From a checkpoint of a small transformer trained on Wikipedia: 5.66M parameters, LayerNorm before each block.
MLP neurons of a small language model. Each row is named by its layer, matrix (up: input weights) and neuron, and shows model dimensions 48-143. Each number is 200 + 20 x the weight over its row's rms, rounded and kept within 0 to 999.
After each neuron's rows, "fires in" lists the words (lower case) most often at its 100 highest values on Wikipedia text that the model never trained on.

L2.up548,208,179,202,227,232,208,224,206,213,199,229,181,190,188,166,206,205,166,194,231,192,214,184,202,197,180,201,199,212,198,193,185,211,208,194,167,210,196,177,243,230,241,225,196,210,161,158,167,175,201,197,233,199,227,193,202,180,204,171,150,214,224,181,187,216,196,212,187,198,221,196,192,206,189,177,259,206,156,200,185,208,206,201,221,183,211,192,151,222,160,177,205,222,185,218,220
fires in: "season", "career", "period", "education", "tournament", "league"

L3.up172,166,248,184,216,176,188,171,191,190,197,218,171,188,167,161,216,197,209,244,250,181,176,215,178,192,166,179,198,225,227,206,204,205,250,223,226,199,201,205,183,208,201,208,204,200,182,169,223,192,184,215,224,224,217,188,218,190,190,180,199,208,229,226,180,198,179,176,201,169,215,190,190,208,166,189,185,181,192,222,195,184,206,184,226,215,206,196,222,204,222,170,175,206,156,199,225
fires in: "to", "the", "his", "against"

L2.up483,187,202,229,213,209,213,202,157,185,198,186,216,217,170,217,207,184,199,209,211,184,210,213,205,201,176,198,191,180,170,183,187,243,198,231,189,191,231,176,207,208,241,218,180,225,189,213,198,189,188,178,209,164,183,207,230,175,196,197,203,219,168,215,171,183,188,184,220,197,169,160,203,183,206,216,208,206,165,202,191,204,178,240,207,156,211,225,168,207,205,214,223,197,175,208,215
fires in: "also", "often", "subsequently", "instead"

L2.up588,221,227,180,212,194,199,195,217,200,214,186,220,235,214,199,168,177,210,190,201,202,198,227,219,233,173,207,223,212,220,181,204,203,236,230,203,191,172,241,232,213,183,206,208,194,192,179,218,197,235,211,210,205,220,214,188,191,199,201,171,192,186,209,195,225,190,192,180,215,225,182,255,233,177,178,198,172,209,181,181,169,216,155,186,174,186,223,170,224,192,206,184,221,181,201,217
fires in: "series", "century", "period", "society"

L4.up616,175,193,200,231,199,173,191,218,169,231,194,214,192,209,195,196,184,207,208,178,187,203,193,195,198,230,187,186,191,217,191,175,204,188,195,163,207,200,203,219,228,176,194,201,202,188,207,222,217,166,188,203,217,250,231,200,183,185,238,227,186,226,215,251,224,227,193,230,172,192,185,195,219,231,172,192,133,156,160,183,171,240,187,231,205,206,192,157,210,202,217,205,191,208,207,207
fires in: "and", "served", "or"

L5.up185,200,207,197,188,219,199,203,248,207,233,209,206,201,240,207,205,207,179,200,190,222,217,198,206,215,208,183,185,200,237,212,190,164,228,186,201,205,176,193,200,199,191,183,219,180,195,185,186,188,166,183,230,169,177,222,183,205,224,186,202,170,243,225,208,181,207,163,217,198,235,210,214,218,178,223,200,183,229,232,185,225,174,215,179,180,239,184,194,207,194,211,224,166,171,193,186
fires in: "that", "of", "to", "on", "one", "from"

L2.up321,189,209,188,155,219,210,209,192,211,204,210,223,206,206,192,222,202,205,185,221,174,186,204,265,203,195,196,203,211,176,181,189,156,185,200,174,179,213,191,198,235,234,199,208,148,163,201,207,194,208,193,192,186,216,187,174,195,197,207,164,213,206,155,205,207,217,212,210,186,168,177,199,201,190,199,192,215,205,173,215,227,182,174,216,220,191,200,234,199,225,186,204,185,196,209,213
fires in: "one", "each"

L4.up315,183,197,228,161,230,194,175,176,232,176,197,203,210,183,176,198,253,175,199,187,193,182,181,171,199,207,218,170,225,193,211,256,223,186,215,188,214,219,180,202,200,197,200,200,175,176,160,180,192,153,179,205,201,187,197,180,171,220,187,190,174,259,212,181,198,194,187,217,193,208,214,213,229,157,213,207,200,209,175,205,227,177,216,189,185,196,216,202,187,238,203,182,221,193,199,223
fires in: "can", "have", "were", "may", "will", "had"

L3.up396,224,196,208,168,194,160,213,195,197,164,216,189,190,195,256,198,195,220,214,192,234,206,227,197,209,207,207,176,211,203,206,233,217,201,157,215,197,207,217,179,165,183,233,215,168,166,198,201,207,187,219,178,195,251,178,187,185,203,219,195,159,217,130,176,212,183,226,187,220,210,211,216,205,227,169,212,198,184,201,195,207,214,201,188,222,208,211,211,214,214,236,161,194,229,180,224
fires in: "was", "isbn", "married", "is"

L2.up165,180,230,173,215,170,206,193,184,184,172,241,184,169,216,181,215,179,223,204,213,194,189,192,168,184,226,250,182,202,201,188,171,228,232,224,169,203,196,225,205,199,193,239,202,222,204,204,200,207,186,185,239,210,251,209,215,225,169,210,183,205,203,204,191,201,204,212,212,198,180,177,234,194,220,195,197,204,215,210,192,180,227,208,178,205,183,202,206,213,187,172,184,200,160,163,190
fires in: "the"

L4.up251,211,187,207,185,172,146,219,204,225,162,207,230,224,184,211,188,197,211,215,199,227,226,205,210,199,191,224,206,239,178,168,213,205,187,199,173,176,202,204,222,203,216,206,194,215,182,223,222,221,193,149,221,214,246,210,176,191,192,223,190,191,214,220,174,225,207,206,201,215,193,186,194,216,187,185,197,185,189,188,194,201,217,199,142,161,227,232,177,192,191,204,176,203,185,199,198
fires in: "is", "be", "was"

L3.up490,207,189,207,205,148,176,203,177,183,189,201,177,200,200,229,169,199,242,225,219,204,202,252,195,216,200,228,244,223,215,170,213,200,224,232,217,177,182,200,184,195,187,193,196,215,205,212,220,200,175,214,206,229,197,219,209,197,165,208,170,186,176,190,183,221,240,187,207,217,205,209,231,161,218,221,192,217,183,187,216,180,198,213,170,168,192,227,202,213,188,204,193,177,192,200,200
fires in: "as", "became", "chief", "be", "being"

L3.up491,198,191,199,206,187,245,207,195,205,190,217,226,180,165,187,204,176,210,208,230,179,204,192,180,190,202,190,172,186,207,210,155,186,226,231,182,184,197,195,214,218,172,214,236,213,195,221,162,212,205,173,233,185,240,198,211,210,147,215,160,222,201,206,217,199,187,232,188,173,237,167,193,185,187,188,200,199,188,213,157,157,223,195,175,180,222,225,211,212,190,164,187,201,179,192,189
fires in: "the", "transfer"

L3.up566,196,208,200,197,212,223,193,196,240,193,203,229,207,198,191,214,195,192,204,217,215,185,170,198,205,166,200,202,177,215,209,182,183,207,220,210,206,205,217,190,160,205,191,216,162,199,164,180,175,182,189,194,197,217,244,189,171,208,164,164,227,215,197,188,235,195,212,200,231,203,214,198,167,199,204,163,211,162,188,192,215,194,202,205,187,171,201,208,217,176,208,203,201,174,190,208
fires in: "can", "would", "will", "may", "could", "should"

L4.up252,194,220,249,227,175,205,184,205,192,207,221,203,197,213,208,207,225,210,198,170,220,206,200,220,164,194,170,183,199,197,192,201,229,201,177,192,207,206,206,227,202,247,187,228,236,171,198,190,163,200,218,216,192,190,205,218,193,246,176,177,211,193,164,200,194,191,218,188,210,182,195,190,186,251,215,227,178,190,181,188,196,191,201,230,202,217,230,207,195,199,224,219,222,215,191,182
fires in: "not", "also", "only", "best", "often"

L3.up633,190,228,192,207,216,188,245,211,225,222,186,217,213,216,190,203,212,227,231,204,181,195,211,203,214,177,215,196,185,198,192,196,185,243,197,199,226,230,173,207,180,209,212,186,190,231,161,228,189,174,227,178,198,196,226,215,204,190,198,189,207,182,199,225,188,209,219,223,204,215,216,214,177,118,238,178,179,225,172,194,206,174,166,210,194,228,191,202,189,191,191,203,202,175,160,210
fires in: "following", "such", "both", "same", "either", "like"

L5.up473,212,214,223,251,219,235,181,189,184,134,212,199,193,197,201,196,215,220,241,199,208,222,183,204,187,221,231,202,188,181,187,213,219,181,214,174,214,165,241,201,210,177,205,194,182,186,224,184,218,192,177,187,179,214,177,205,210,193,191,191,249,195,195,167,241,218,210,188,166,190,185,193,183,192,163,146,187,197,182,184,186,235,183,190,214,202,203,172,156,198,217,165,183,185,190,174
fires in: "the", "this", "following", "there", "that"

L3.up244,207,199,243,202,192,216,209,199,166,224,200,183,193,201,217,250,238,208,202,193,199,205,211,160,225,173,227,211,203,185,144,175,198,177,164,219,238,223,221,216,208,234,179,204,208,189,193,197,191,189,184,190,219,246,187,176,168,215,195,198,189,199,187,195,222,216,223,192,172,200,201,193,157,223,158,224,160,189,192,215,193,173,199,192,185,187,201,215,186,206,215,192,208,211,217,177
fires in: "and", "or"

L5.up12,247,181,183,205,177,192,192,225,213,197,260,215,204,167,210,180,205,208,195,209,201,192,204,205,227,208,205,186,202,194,200,203,213,206,196,199,179,188,187,208,218,188,191,192,213,177,205,216,209,209,235,237,216,189,176,181,203,183,211,177,202,205,193,165,175,186,187,185,203,239,201,179,159,183,190,207,186,169,247,176,208,187,173,182,200,203,215,145,230,234,163,198,219,203,183,196
fires in: "in", "the", "career", "district", "8", "attended"

L3.up349,199,217,200,158,193,209,228,193,186,245,248,191,166,211,191,181,146,205,245,194,203,187,185,187,219,212,217,204,188,247,193,218,168,192,203,178,177,159,212,198,212,213,159,204,205,196,207,217,203,223,230,200,215,202,235,212,200,184,237,211,165,193,213,186,231,168,174,207,204,184,208,184,191,192,234,178,176,211,203,169,196,148,182,190,208,203,195,184,220,198,207,230,170,165,184,205
fires in: "at", "during", "in", "between"

L2.up426,197,196,194,199,226,194,192,168,223,197,206,215,214,189,206,190,242,222,191,204,168,194,200,213,178,179,211,202,201,227,201,177,246,211,234,195,204,186,160,203,206,234,181,199,188,193,179,186,205,210,177,184,163,216,179,211,176,241,193,214,207,218,200,169,207,206,187,196,172,201,212,192,157,152,210,190,229,225,226,212,202,190,209,190,196,176,218,204,170,197,225,179,218,152,211,236
fires in: "who", "can", "may"

L3.up415,188,204,193,231,164,210,190,199,185,211,258,207,221,227,214,197,176,231,229,184,186,186,198,197,218,224,214,207,221,225,198,212,202,205,191,175,199,200,216,193,209,213,230,206,202,201,230,180,244,220,219,213,190,181,186,218,186,208,231,231,205,204,201,202,178,207,213,189,223,182,206,195,176,181,209,197,194,182,226,183,207,201,179,239,202,198,175,190,172,230,203,200,179,171,188,203
fires in: "from", "during", "between", "since"

L5.up150,219,214,217,197,196,188,226,186,172,203,208,164,187,193,236,157,194,226,224,183,230,158,234,202,221,182,218,203,212,205,181,207,208,185,201,190,162,174,206,216,187,197,228,209,187,184,210,210,217,165,182,182,267,192,209,213,186,169,196,208,193,188,204,189,198,226,222,168,232,213,205,236,209,197,172,194,208,192,172,193,204,197,194,208,189,215,253,208,242,205,138,192,216,203,186,222
fires in: "as", "was", "is", "became", "at"

L3.up410,185,206,217,224,212,225,191,181,235,233,178,184,217,244,175,195,170,217,205,177,179,184,199,216,215,226,196,217,221,190,182,207,160,217,197,216,194,194,184,230,208,199,223,244,199,195,242,160,230,200,170,227,174,213,182,171,177,203,212,207,195,207,192,252,179,220,191,185,201,202,184,214,180,207,183,188,221,240,227,181,255,218,205,172,187,199,163,190,196,198,186,190,217,167,186,199
fires in: "that", "one", "this", "children"

L2.up36,177,210,199,200,205,178,216,215,180,197,185,207,188,193,196,203,186,225,192,236,178,214,194,223,231,214,181,181,184,221,211,206,177,177,250,218,211,254,168,236,189,205,246,196,219,189,203,182,200,206,212,205,223,218,212,217,200,194,192,192,222,192,197,182,203,223,197,218,180,219,171,196,203,188,221,206,211,190,209,211,183,169,198,183,190,201,181,207,155,257,182,175,190,186,177,220
fires in: "well", "same", "such", "known", "only", "due"

L2.up501,228,172,203,209,197,211,164,213,208,206,226,195,206,216,169,217,222,209,172,201,203,224,198,160,223,200,195,205,220,203,189,196,199,199,209,232,208,208,199,213,154,226,214,202,152,206,201,230,194,198,185,178,156,221,232,147,190,234,195,185,213,194,183,222,193,188,197,216,197,211,198,185,171,180,198,205,216,177,162,207,181,215,194,179,186,207,192,196,208,177,202,227,177,202,212,201
fires in: "they", "would", "he", "will"

L4.up580,196,215,205,192,221,182,217,189,261,207,191,212,200,253,187,214,205,203,236,197,206,210,198,216,241,211,204,200,204,210,186,209,146,198,197,238,200,202,158,185,206,213,212,204,192,169,189,207,240,158,177,180,204,168,225,188,192,190,208,165,210,171,205,181,172,203,224,223,205,217,179,210,206,218,178,201,195,224,168,206,210,208,197,213,182,220,186,206,240,199,168,186,174,152,189,187
fires in: "a", "one", "same", "each", "that", "and"

L3.up351,214,216,207,199,190,184,195,197,212,241,207,183,189,223,205,232,179,183,187,184,213,191,193,188,203,206,204,195,170,183,179,201,203,192,181,190,222,177,199,212,190,218,158,199,207,171,204,173,197,209,205,207,227,229,206,245,181,201,212,220,197,185,164,178,191,211,204,232,196,153,205,195,204,227,227,187,168,193,174,197,168,197,196,209,199,194,190,200,208,198,231,162,195,191,197,185
fires in: "and", "but", "or"